config = dict(
    attn_scale=0.144,
    init_std_qkv=0.0451,
    decay_fraction=0.551,
)
MLP neurons of a small language model. Each row is named by its layer, matrix (up: input weights) and neuron, and shows model dimensions 48-239. Each number is 500 + 50 x the weight over its row's rms, rounded and kept within 0 to 999. Numbers have three digits each.
After each neuron's rows, "fires after" lists the tokens most often just before its 100 highest values on Wikipedia text that the model never trained on.

L3.up377:557438543464497519392454527444453450491451497511518566513472393480550545458470400554532514456499447484458610471573516464523472490517562491548501592506512502472582461479385480533528437545435410539468508461540433512487578476510531541527511422457444486510497562591543485457545534458577413521493522591493570426539524508533493481479527457498591522458437522523504514485562475486421506476545515446529563475453622470553436553476432531542484488485506429506461490515443462488501444407500515460454539493529521480458476571528404460494491587410489465469421562633552420510540535595528504459
fires after: "e", "ct", "fess", " sh", "o", " N"

L6.up21:491442445527498587534518456560540538489490457492484454388456485429489514553460447638420513523598531496434421489555543491455388463515491433539479424521511567506541527493490469481541567463543504501525446477518584510564547508493545496448491640436498416473452483377438502383530452407480509510560490552502484499458451454525460500486526516430477468612477572594584502446500423524507538466496549501451505525463427493542532472554502588511370478479427538520468548483450447502497527429446512580567494458434504513546460476522601581512496549489497554443487566529465492491417421458528420527
fires after: " the", "19", " his", " "

L3.up562:522547474434446547488593460444506612556474441483550513459539511480510551517477563540462512417484414526513513449533515479515547524460489560449466522525459466467527479503458384508531514519498517478589512553480516465514520446518495499423561580406410543533575473488394352495489427432496436539470462535499630506466447533530523518407549541510489425565524431490496504539587538530516427471417475536537572491567517591519508572478559361487477507429523366546550479584432380517535435465507559499521519576560556479489543464578580472486547535563473445475443552530455462529500544578525491515
fires after: " bro", "b", " b", " f", "ra", "ar"

L3.up154:538435541466534519463582471437541450485555426550490482463453538444493471567386478435608458475481466540509540475493487546508479532531556477449473498583461444476475492543509499536520475553530476454459575484543444610474450448494440474526498557524534381419422560489510562517644514495577436512557548493537528434475454485484507513471514511448457465609485549402582461582455384501470482523563570525453568477463490400382493468485442465496481458460515471575527574530507508505448511489536527414501473504443464493586548548560410448447524540504509573539598516563497437498486418579399594519
fires after: "ond", " d", " cl", " Cl", "d"

L6.up773:485581432491589595483511435486437526478375483614515587530496538497503486575447526508497527408629436417465431426464515550459419460514536573460436494445481433475507481526522545488525476404412596463466533445568597489524533559526592487547545508553430552584447532543613453411521491527546565568533467462444455492492446461484494569469451606499456488505492457541528501527486531462442591479486572553503408514501516460449481530547566527546456428502450452437372505499565490459507545631519492502460401524491626456496440505569509476474579492484430459489562458565511488527540503450534458466
fires after: " B", " b", " T", " F", " t", "at"

L3.up67:509532482444481511549460485564471484533519513493528472491516494490484508558529556532504432459567534479467420510548536586444451459541435489470466365465577634497551554412487489558502470516533401482531426570478481431516596529483497586510442454527486517505568519460468502488539627441582500494518565422446564516345526525507444415530514470543449394437507452558500570545455521507523510522474532505530505497499519483541500542462499503491606535536546538488468474543550500392487581474400466485533637420494487460434565436600613473530436513477524554402501482471495424468430480500480451627
fires after: "am", "g", " f", "r", " s"

L6.up628:437542469541516548482578446499463482487476576540544575463605462437469479431533505415598373418509484500480432476481531528393532423463464427437482559513477522443531454422474526502481440526432516483478486500499487517507479458457548455444403443593566528475557574489560536472533538554586492515510540576501462449492542440463550462537507449593570425544492526597542479510495554464484383446463458462468539529579530476452424481503502482489537547513470428627453399545451473531460461599562448557561504589508493474550518468373524462566550532516565467498451405561541525530446550525554467513
fires after: " H", "ol", " h", "in", "a"

L3.up305:521487450415578445452528433397476501479433545506570489467515394455486469443583499542508465538478535488383464564509453491448520530472611532536512524562523447479521478515390567487543426537464453496643520474482488508430557459489521486500491500462470533455505540571453524484486529501443498514485501434500412497474529424433466479481531451565467518481467523496595384436566479489491424535488507455479521464524584575476552550519526457553494522572530430480500492491554462501509554469529596499460516527461430542551452499582552568456551515467463446532510647448563444569603610534500554516
fires after: "ro", "o", "oy", "el", "ob", "er"

L6.up904:465558474530583497509435539517476438392518498468433558482487607536420496578468551474456530456554510443572482400467503493470472493573469509571468338474522449456510540453435577551533400460462466482473417474415378485588466556573485458595472503524515508549461503513473561567543436443476562460517525482479577547467466621590500441527490475500516513493454562492374467495509473479453577519493545580497456477478624439548510403484456498493554503622505598422502433438527409437465550416492497494527535481425535488478450529476524414540601553494413431526441565526557526474533538518413528528
fires after: " f", " F", "ort", "re", "u"

L6.up374:462436480488547553553486423520542524531457426529561510459551497549531521557485510484485517526523470422447461473485525490479516415486531464535485399454464452462456528333397486519505493427621431477588474540554502460589492477441506484501591524460523457454523533453465536475488490528511487526521580623531543593468591483545487470489499535501474550614489446471493457481579426407517547447483524563377480458521479518536536513526608444491551488499520470523393554467528442540502432555522555508504478552537487472514526379541513511467486525518575549429422637429520491557432500480534480537
fires after: " the"

L3.up84:456452554416509409538574545537412588502460535537482548442520541538497452466587496498585449460438426552506507446557532543539555569455554536480453535436402459416582455485646477527508503440457520521508544582495456443453529518471510478437421497454587537492520476505549495455567425458470490562550456496476543429529460518511474498458534488477500534575439426474378576450498566437581439598480520490493456444503481544496499448496397506454596548450542423512497521564472512546526514558536482537449584504480451427473475486432587413524483553608481511515411480586487538480514491515493502529
fires after: "um", "r", "od", " comm", "m", " Comm"

L6.up945:587495541558406470508538450594581434539515423599551533511452522521515499550484485445454431488494398538487531467575480571544508355482518486502472493497507483481494421394552546622507426509470502450486521560445491513472470480533513493507513471478456553636430562549533447515426505466544553463433580565432476617416586556482454491506502559577520524432425542518467519562491482568567454466588501521490479500436480526538465446343445514421536439610400473445587514539490548471406512507524464504531496501496500552540419537456441496439495586443448527415461499580553512557468415417442495473
fires after: "ic", "ex", " R", "l", "el", " L"

L8.up545:531457432569517434477576466530510523514482542403601503520598471463515497474555476575528500469457510582506474468426524472399497501519593438506509503524467477525473535509491451501603534489508500504449484536595487498418492537582500483411482528525518445502561589489494476579559436485492458580529516389522565534533509328550607445538594557497488514470443492469539609603537501474581468492473553523590490423466486596521528435563507540540436521525456498527499551545445472453501506473468495596520566473420427398515586355470468558592528536491549590521490492378552487428537519501449476579
fires after: "19", "20"

L5.up373:556573523604457541576572532559508473463508487561434538513557478438462466473471597420473563427533474490399418572492487495506470426623483458563475535509464476525442463508487474611495557431481523522525476524513510541516432545548496535563508519547391528455500515429507504540463500460469507563518472445439575486477513460482454512507576495545510401493505585525546437504530509435489431473519424552435576521492512522493496510441658593476454442436489465465513551474583503454479555469570516428510505478517522526421575439622390606419457568471478540415435477534507570563462538529429563461
fires after: " N", " the", " n", " C", "20", " c"

L3.up55:593520481506477505478504528470510527382538539387423440523522457501479515438436481522518424400505554486587483487519414416532382483538557461491559486547460520448518528544465471543490578531459554553503534442417505463518497486436547457458518620410445526500488499520482428524510572446552436561467497473476501558609557463563488543580475558343464452532556523407572437534421553495430524531501505507554573594495541491432545451457473385543523561539478603524460537452480463509459415545589606366493512548598573504508496499589430541496433532461518527494389494473588539523435461488444457481
fires after: " th", " d", "o", "y", "th"

L6.up578:493468495469367593451488541523506440467477432497472565511462516576450571486489570466478517501476478605568533518504514493436502469531553414464463373558552366460514603446439541511520515490508457540548601471471534554523498506435472462542498470519463502571467545531333569465443451596466510431454420578537486478481559431497488473501522473467432537538469478487480442467537503521530577526522547567440483412594527475416545552540521458468493380465453553474488494475488446564484519552518517503466478510534462514519477540588463577501537500509411432460522510477517452566512494534561464563
fires after: " in", " a", " A", " the", " |", "T"

L6.up999:484600545457540526466471479525501546511484531517537551375478537427557498481468532581519540483529495547528515535445401570453467607509531501395480471509449440570499561565498426500473517494501532520334519443551439443453466564513621486454545542419395459459530503506437411505481558462559518524491581511464545568502427534503552407441415476514474571503433457528533523407531512474470529549474573482451519477485517541391535561518470480541592513515571389511523542517505526424551489658550487452495529447525480599460466494605516463509573507487493444527479464559467517512546480561516505476
fires after: " B", "1", " E", " b", "6", "25"

L5.up892:489437530639490539456471558480490520472604573530514573475460484483524479410487429477530503417575386592480540386489440576518475610469469510637488504534525554554518441442496507528549424492503468525507586432577482450401453541448482438471550447409448479557529553532497475481512528544435524441526462420613440559571494463495483469456480481481476488419487533548498522510501519583567481533464583514467544572542437421460543465519495507533478609481401527459513402468538487494498479524439528594463463509485469540575477571486498502547511486531443508485472511493472513494396489475546504481
fires after: "ill", "00", "c", ",", "fess", " $"

L3.up332:579520456575441458516598454573545458478508413457471478536581511524528541534501541470482521432533597508458460487504433553542553527550484575482506480508479490536500587507553513462531543504439470478578479558585502499556400533559507576514552508536492502453466480555490473467527486436455489553504482425493576514566492451489547513531472428489649499476527570399490475468531454477500514456507498464559505430651509607592509484515526514485423536478472548539439466494565529471385493504519466468428519500447548549507463466561463586460472596501653488504474341486514563506492484632576479543
fires after: " K", " N", " comp", " n", " int"

L3.up331:572479478445456529481512598514521504482458440502420529470533508605539535519534452518518520553465586490537609561428447530486460438558459475506577421504508498581512439499498485496540429429502538443412532418687514441489463506514481578548565598492438443538402510507528524556495545416446432620532508553491536605430434518546481528538508450491571556566565520537448533498517452473576515480471531484557468414426517516479490549479417411460488510461485529498485573479543476537471523481487553456601512429477587485436504533464463489444485491494490477535487465549461557462402488576517517448
fires after: " M", " m", " met", "ic", "M", " F"

L3.up119:642478390486518536468488555451461460473495546519449490438473514534452570461472464613457573483500522471468494501534476645451565508483488498543430534520432613624513503486570473443529501504492555483443502601477476514491448585509474508505480536512477538592488519501502484458558595526431507454387482477528461614520507496465540381430475529511519551498385405514501525404488553572522463426446530513454501473601491445481417510548518436463445493498472479486513448519472507630510403585531552541513555553590438389475504555460538523493560477463511519521588512453522521524455508422510503535
fires after: " S", " O", " U", "an", "ro", " T"

L5.up179:609499489456491496486397472495524465462500433491476497490503581426516527467548439505542418459476589483506454357474497466585568528464502533445447523559497577531553422429506487461536474460520489583518462497461433490508512575541534632511394549414491524489470481477452413564501393506479582565490554503579478554561581417485560491493488535492519441417541576458559490487390480519563552447539485544422521428519484439468621552559451514488510560578425488592513542546558466504496475506409428502462499480471493499520457455535486538442533580566483543536439487537473438463554613532550640525
fires after: " ", "on", " pre", "enc", "-"

L5.up289:494449492524467445471561560617419532493439430453426515520509474551590451509466503470523552498577446476490557415516444475490552541458497433502511562534493507554538568470528614588585532505550482529544631524465446475472537472541535529324580505450420508499548484429603439533437430496441548533519479413484599524443556463479522414536501500501549482495564507472437577493524459493443530499495510494457441452448490510504448489505525450521490472464670474463550510517449480480556485462517512505550510468549468538506421529525517536514455510514521420448424505533448504499531533513491478440
fires after: "ron", "st", "il", "r", "G", "ig"

L3.up173:627414481561462455432512522466526502448471591472456534435542524511549663492455518501441447507437611493400492525506457527473578499547497447514441495422504485486529484516569519542557505498536548547475488430474467508459398550554563460487507428473505520563464501499502506476480453578557535561522594530431563544517449556465455481478506490571615423534581456518391471528500513490557421472406527444536480476512503493427518502482441525469497537482462467407525550452557480479468523554445458527492560552507500467496469469479496551544501427519558365607456565471460512504557504471509534465
fires after: " M", " m", " S", "em"

L5.up151:450407496495623566458543504574458474421559475545480519494532566606568516474482518482453470490609510469556472464469497498496520532436481489570555547557501472456496434505549412535575487430505476464540509507611541417612477519509431436435610586501573455462527532461526555549490526450478482544474462592541531454484567503396509561494514560521451367504526525477509555464549493546523493450454592497525536498478500513446498473584415431441595462525463403457496393446449457501514489579465463479388451540399496506508555465456561497465481457395541485477558483553492509444574607586568469477
fires after: " h", " de", "h", "ed", " or", " H"

L8.up624:501483533505448458529483514462527548381490498494482537435460506417423546562452497471520489543502498490504502466491476476433507582577651567658555457568502501602514407446517533541487479397534530479467457561454542504506520569501533496542503573608491569549507537497467444544506521497482532505500493414509544498523411556474418496561533453427507456429500548548399463487469493486535499514555433463392510548467500514540570468567412488484442523494479469512547495469455428476545480499487498521408483566562477505615481415486422409423526492525410552535501519562524437542518417557446525545
fires after: " ", "–", "ae"

L3.up854:463514510494374542513367569398507488478412540414439391532468488488504526441505542504527511498523477530537516446601500589488465543548553576409465543468480619508530497477481428494584502464474538471487488531421514538569525520530484492438566514530467549477522565544410473498484499475598356538504508581434514537532540449515473517526539519465534489466431626498615449537532406434505621441499506479483535352412601472440465488442568479447477507465542531563515515519487534497588502491487469499433433557511551462538609416448566481515453470502533438543433504461514445473459524515523507482
fires after: " f", " F", " n", " N", " mon", " comp"

L6.up588:487502405591538597594555462502580483525535449548669546545448550552542536483521438531485515440466563517454512472503515474506400543478542543414532510490470524487399520513431489449475508485525475500495567580418523471505497537521401555502553505418521551497480541515431403448538561422564424464549500524483552524557484422486466527515543479530574394584518493573533571628506441490591531459506458410427532444455526525529505439485518467517427446469433416485456512506503495469477493494570479562513592541513450483499504407562459514528401495450548575438462569577475483533524518435495471557
fires after: "20", "19"

L5.up456:378456458489524493454418365513511505469553497540511452542504445479515416466529480391508458502544495517456561501502545529495544528450646558571596480508549563539505481514395468421523544525488569450425489395462483594446488413466584474530579464468516481498547546463484472503515550460415489477584414509509441504596598523540531498525595563541514489526452520604500481576483530455509374571464557446527547474566522494493510519509514457500440581565587436454557495508503431518483491546556519565519583455504496468514509433484463518474487461446450424420503443503563536473442457502452512556
fires after: " de", " ", " of", " d", " r", " l"

L3.up992:537499469526506531359435462568537565486534531487552498501449490553511473517442509410547499518503457577459422429444483621518530446620556505542491458506476526592472441443572486525465566459609527506436493623500494489485567480523501476482470610533585488406529567459418508565512414538538515445474457519541484390477557511496503546425427477487625531504461471471532473434479491543485541507580481477459514454552475534496532452394548554473602433457535460484533539498486509554456563547494513540487461468485507485606482463591415461451488502471496530539527541456599466542545454435470469566
fires after: " d", "d", "att", "b", "itt"

L5.up770:432473457435459476580500382491504478527460539490483488505519619550514588559464571474597517488479466437471503442482479574522353519411563572504555451461490458483518420483514508557564555434564501477449571453411504477426467484564533516519509478487474566627471553531466446493536489497479516533385601416404434407520472429583512519525547533508465517557512505504460554476492465554525480497460510486466564478541417535471459476472475447504469557555469426494520464491485439688523486471560455449481503565514596472492579586608472505494615478494454473491392581484531520489531442489439486553
fires after: "ac", "ic", " New", "or", "c", "v"

L3.up951:506489451467484541505495497505594529511529536429441525473459511496470392473486447404520442465536546449557589425506541508512441590485534469587479510605532515499480604481499494506648540528403564508502563445434435533614479440428480467464487458524561443520576562487534541385553448355446445491504537422467458424473452493454590504496500555432457546451487500506525464499475391435477540514469504544562490483513497455516394401498543513432532534529524482487530519523542534459485569426499512530504446635485499497564395543532533462491438525495532503501474476519496588469524483522555473500
fires after: " G", " J", " l", "J", "G"

L6.up124:429494484472467630511456516495427536516597488534513417445465461529518534529596412485438474428470458531591507510445448501402568515461547456572549450535434469481543494560519492444447544488614529499374472495396508409453397495446505484449528482469470486506505498473513465557517539383525410492543566473505509552595431454452509538484498578541545542461453445494511480530511555481568503485546609427553562403448511576426562462573605584433492591538526542440502493496403500490479529584494428504540510414538419485478543517519483528447468501520547542489460569530458455522536465526600537576
fires after: " ", ".", " M", "s", "19"

L6.up296:510382478542468444488571537487491489393453521473434474461445456539559522554442466395466470509475503553534489434515483487453485617437489487605436516554429501511559591465527518508529473387498481500500446528595482503567529524413531522458566546484438452435526465415481479398479438535432551489510577463511551470414487472555487529563421488525403513522516534542617538505550473479421469518610541586560529535510452484549517450408507572423543503476531470492489496480537508560528536524562450574508438478520510465515478515500531591507628541530483465448499507505441453491499526519460523528
fires after: " ", "th", "–", "-c"

L3.up441:583516421466454583561495551577494474469480510505471595522490446492415523469470526517421465509541434456471472498441455538510519445547591436477491486472505499533516551544536478446429492473481513383430472491503497499497487432440466506503491408520530383509474591531574501470494481476424555539614535497459537479490505538429504526499559556544463477520532479450492587464563458448484440441361487502468421511486457448624525534482548421557492388585502517518566525471557463452546474487575488503433607636485448451415443540480575542431455528458473554498435564534448504506526496433550560539
fires after: " J", " G", " A", " a", " b"

L3.up599:450495528466491569503438512410487519573538521511454520583560589598437485401505570492488525483552512408389398515529448502405503502470528508430468544535543467501527510554468393551453517510487439537543463526506563484549513553418490509403543547517537541498523512422551624455530514437529559498525476468500460404590572467443582481531390539553481477520464517468460449560453500543465530471403546592516488456537463498462499481518573527582473559510520546457497550567435471437468456585560433462431514532416550518473580494447502564516470552424569431541426517535431481481503478505574544514
fires after: " to", "t", " h", " H", " out"

L3.up565:568506575508514518423520585485470494491474534455517569534444511430420596511478472455456494436486459508424429458440448553477589560468533484592489622528428486539454423583551517429477495364517565507492548537478629495536429554561483504560491506506454463532521538499536463504518437510450510507436494475496500381557491418589496494497500513437561537524472522445505543453527478499498463528550402510563513529471456411488518509513412548499396544508478534437580525479540414499485522563471558515341535519520476472427476466628551521521462554454494543628454536527501525518581516549552465548
fires after: " ", "–", " ("

L5.up765:586392485481465519481484424390451506414532472583495448539558475495504520545453495664516548428513509547480580491528457534500480518514468519529480441534573406612501503485489440526525541425559525492429526491489473614540572458438438588462545538458588465441502512426492562521509475460442577540512443475459516477522422478518429529456544532562429396440537628451559522429479504533471563585472493394514446485541471592599531459543533459481506560461458464575451468487526483482472484507548486489450528536377530521442444423515433458556485506607483516483491496452488579540580467557497591519
fires after: " st", "ü", " St", "st", " d", " c"

L3.up642:454502489484476575491488502507511422484468468484419525526431486508529584525544491420432525523519481527607585523521452419619456518502512529506514437509394492483459539439505541553616502530577426456452472452516422446495459577504547491483478459580436470454618502572496442451520463483439512426509605561474503465483491479536549478512529483515589581574526489539475530545480513525514550477482514494485525402397515495493504496473495507590529583453460428539489457490476564415518542467468518485507524469510498423544405539578554535457535530528456501422475477594424551482454459458514415504
fires after: "ron", " R", " G", "il", " M"

L3.up847:503513553481467544515564444518572502419505463454554502446477516444565441551427526528638403526511438527456496353533514404539454489540526471481502519544501457449479527564502506497489445539503541500540436519503591418428580609577514606484500557519527508435534489444556526441444517396514465539421383553554512565494459506569556512595419468496503393457506457538563483618539481509475533497520448392510541485487533490480558484530438465483458506458476564531544472519513518499419424506560545510506512545485413533549435505480484477457507483555519543544520489398486432577616425511499507385
fires after: " D", " d", "o", " ad", "d"

L5.up860:532543511515553484495519638557488484496480527531594563512532469493563598532508484452433485415460550506454441442469413558600478458518497470513487498428428455465526472548385465465511573453454427470478526508503430554506597466474542522462536492532434487481465503476551571520561532439543537537481453496549497444457555469438414541536605476519580407470470444470562498547441450469488508546412438506470431497539475502557522503518459411519598420520461564540464535518570501583387580573453550452527592523482431533514480482513554463446467467458554534515388414520462562530537557545562500570
fires after: ",", ".", ";", " ", " that", "-"

L6.up862:562542546426500427437425645594484533494527507540432417442542475503514624524418464529499469428485461429448453515456587478479498623471478454412529431467527461457491504456498501487462542575606515469463519458516431463513399505534508429454516483485478445477555472551470559466522507498534528556481549515507551566623556520523512521499537522612508447475471442563482541449535529473552503394388528472524518485481557512452483524532514489454453491486536450542566448574447424495554508522481462482524568509585520434534364497528547567444448497438544526477506579472537565456563483536503575617
fires after: " S", " Gu", " J", "u", " B", " O"

L3.up736:441547409570460513454537515507399572504529478553469461560615562540534580588548606537491481505469459510461491415524520466477458500503472462348495530469466520540597563458568452512454428476528530544474413412428516441468586462565405523518561463456427528533512468548546502507573528551452489433557388429594446515524475437451484469571525525463554464558488568462572407520562469503564576577488474467462563485519447493552467529467493470505578494491574572416429567502483455446532467498439512527533519383506496473475495417547603526516543429562490484479476512479519548482473485506519544509
fires after: " Par", "al", "our", "ar", " pr", " en"

L3.up765:614487503466541521543472466598453558467460500480597579501532443485445553477504425464436482432596449527534479503462501441475523515579461541514491516488501369494435499554512484480537493505515470439399516509530557557436519563544417431513491555498457520510500612417418495529547452460566504480483490479537544485468432472507488526568481514454412458536634463589496571369608529533563419561481482454557448461562531454531496518528489480540446488460526438455479491555406399543564402529478515507486502527467454575479511506515551605447457548434470608510435423484532564490535530553537663475
fires after: " H", " h", "U", " U", "H", "on"

L6.up777:524475459493384435611476541495417449471546495471531495529474477506450619576517431435510479501499559550523530487492405494485407493432585496521456505549563557506409477512492544457523576561529489429529473404478517522527433386522426473465528611510484435475566511482535546498566540479523477501492479526592519525443516557487501491543497450519465529451452492506524551523456556530534486420397538459532550360571477372586390471581567483559581452510544507606520599492447507557566502465500469490504548572531459490433554574484488462418396568463471510467510546535432530536481476577554500487
fires after: " J", " A", " a", " N", " I", "ad"

L3.up186:547530527547569510441605466569471559465504602530530537526584466439548506401506511540501545451500388522507476474504492533480544504492449553507450485417570497536571480527504525553531509548570497470420524530496423533524579498479423579448480486549551497472537498423520449390563446471417524523470457369565559514358541522509547527413540548483608544454482471530560502464472492526420396505583478494505521513452515472444503515469443457461523527446546473471511596473529551452494556532464471459545471636454466539609516411515531474512470512528467506554552446518522505446574536568483499492
fires after: " St", " Mich", " G", " W", "st"

L6.up183:562468496434497527431588622420474499592488567522440561473525486511397535496384499498498535494452424495543472505488558489416518486489468484424370457528507505520473434488396469495514440401527453439470544544448519410542508545518502463477487436592514494519438497496553549530416450487440563472519553491519544376549545434587489599487530550577565521502460479464562535477480468555396550571516483417594459554505459485588487531546467504446551529522555458426485517495392403507510538580503441444419479519511606545496504521508463520464461557524511510494560489468459496478492444622523515554
fires after: " C", " B", " A", " M", " S", " R"

L5.up409:510449531492564463567419442552491545470609476530524461545454554483503499532501497539501577542496564462499465418490445409515530393540490491495479503547581530552496499523476404582650529542590542410481550447559469542448450457512550585543560490393481553514526525556530407499453488533520555425506464497559510530442582511531448462544445448512481491486536526523488531546383490465559360572522536403420479539451483549542528466435469553516427531440544480596478561513462501606464524485583500450511470508563466449479529598531562540529494550481532468435499444395398534433630577536528472507
fires after: " con", " St", "per", " d", " stud", "il"

L6.up644:455453434602484450527573479498438446431494517551551488599533433425518547503469443475503480465513473509428500530485636513434563488479468455493449497526501580506514462412405450380539519461469513475469578468531498451478537524501431525444537489480487532476448452573632540453504537369425565536527505485450567514416507442505539589508485516552457449497523497514480492543449477488432523480495533499459529538502539482463528610577485581445569534559551583491451489518500552536529515515554534507521563516529577441581464459564521538483482402466430473458502467479559570647504533510567473502
fires after: ".", " ", " d", " de", "ill"

L6.up626:395522613569425489469508486446574600513408477512455494396499536525483552440495584546473504462479520484459400469499442562499459459512453530565454524492539556477538525513521532455555510483472542482562529489529563503483564481480578564453535525503613445466474523470554563473511443436469504622437527495545501509470518455451478550489441504479508539595444440556545504480532392445492538546583569583489416477495516435549503492460502453422452588521462546502554526551465473385449542564521474512431486491550491452511447519506478588575463521512503469480437506604465424504565421479508565583
fires after: " ", "–", " h", " e", " ("

L6.up555:467429522462599505539536522458440411430457526486557401462430483597448511506511549414445473428566528477448462550447528477552571509564522540614509512441505581452484514454458471493543480515483442504545413603422481392508485500476432564539596502587653551564552438402555490490435548468495470557481493453497494525424535680487422481479530446586541540471445568545501485577444483443449557461495551507525547548494503519507460481522510530402530461496487555443477517481515523527516510512550456552543521567420592431512548469570494429504524509437499446526423508440462477551454510472551455526
fires after: " f", " F", "ep", "f", " s", " ind"

L3.up203:484560563544540532379425553504545556513517496609551551605557493476570502465462539414536432419443552453402506486478507529414572517532546525514498529526536492461513499514530505465501526469505511456434492372497512454480489525526487510545542521531547486362559497442472420468511410505535518449548499402549431547437512475486502581562522478522663488517475500474575528410532504465546455542471590474438533470497452513496406487478484480547547457508422461505421507525612511436480523517506515528554475551527532464589449475461513502529466578383531542535549460439546434515539622634530451406
fires after: " qu", " n", " V", " k", " Q", " K"

L5.up284:560568511535447472488522590475546461577457477505538471463486510488571552435493497573516460489499468427531481471466436464477530545507553634478458516420464514427591463453525534513539403480454517489537500547351492503480494526548512503496496530547495525566485608524382433498429463549549500417418480525483441489523503524486499468444562493480387499572549514400466543462389486477516494544506531524527461491637520539496613574550606442453527589487424527533556502450433429339532497575491486541486513544481527574565455478502544579499508491522529483481523543472457522463454523534504571516
fires after: "b", "er", "o", "ar", " Par"

L3.up563:426510471611470523562504563533485459480475432384493491584540439479420462478471503534531488469539378486569415518503540481520524404423541392459477480529514466498547418490577435492563408593513418506441409536549434486527555462474501510567522495483501510451513636478481506512572450456563439498542511449592587459490556561538478589569531573551520530537468467535545574481563382483528543544437542494488619490451546576437517492480487451493526413451505437503518529473483417512409509540476522538500578505456509458489579408509498524545529466441529432524435400485464541401542508453596479493
fires after: "v", " v", " bel", "ern", " Bar", "ost"

L5.up888:492493522403486546527547423513428587542526437503553480533566407566484562548515593543499498458473414446563526536508534581590460457548512479494470531512419517445544416491450431508504456545455522481519504523422387435526492584548503437557450462458499489547450492499582470491469473458592585508605556437464555458449538484504422588528493447481500442517462471446499442505544442485436545506564577510546435436435522471472421481413578526529495497495556507464503401504551545517425533592446465438589500530480568519552584432376487469412492557491548500514501508521519465465496491567531461459
fires after: " m", "ank", "m", " p", " sc"

L3.up737:566456456465427503450522451526484454567492509531556508481517574457484439429492494514474579536443431540472558495514508525441516510444534455525528549543584533498497474609438429494521527493488441466495514552527412417491433422565500569456618468506543446456484568497426454409566385530551544535518506464487521477556427416477487416591435505617445370475491527579510496522571500583511437547575563465412572613456467531447463467399545454512455495455555506474509547486506539484541500491520508393509484516568536467557493519385527493477479477512491498487529451452466508548543427620530548423
fires after: " J", "l", "um", "J", " j"

L6.up122:476530479390518502459462529520484597554473493533497455479552431455564506505534516565403466476534507521547493440455489569451474497591558553428551496477515466507605558453578468632570553486516560438445497383472569516391515521448523392443500579491451430466486569478500514547524475379520452481404492497550423572510565455598445538491517490541460543534477472511508470562486482439558487472595475517517415445542475451503522511486550505502537382453515581535443570593503475526496449486590467480562374565407508447508473416521518564537493499477604504488532494518562488504453500537522487505
fires after: " t", " T", " f"

L5.up1013:412533528536511558557530564471459543477478489525456483461414570570637543530478455563575435508427540445572520407496412508538559529532499394484572459526500514556460493526547456557464556489490441518436533442484567510521394497620528523463553492513479487442482482377528411488585608454571553449522490429535577588501495536441444492496506615399497456538507528433482550575468524459442503470510466472421569436527556465479410497482490502435507417559528501490650538503478509561498490482554601416524526501467539356437593419494431515520529458432511490517462513485494426397478540525599510439
fires after: " |", ".", "at", "ason", "in", " first"

L5.up27:599497512515548455436490547418445491528567458401589444599603525549460505492492484463595514330517525430475512501509419516519459439487502522532531478501450481399576479415508435398588487464600516468533440527434534472456598505543538416543545438527558554500463485517458529520494566466467522487458475489486443513536557484502464565469572486485488508556437464520534535524504431495467543552508513536365639499501465576497435481466465528434555472513568575526554508426601487480528468412536509423443505522529516542487522526516507561420524490541506566476533445447480438567446503527488529485
fires after: "ar", "at", " Par", " Mar"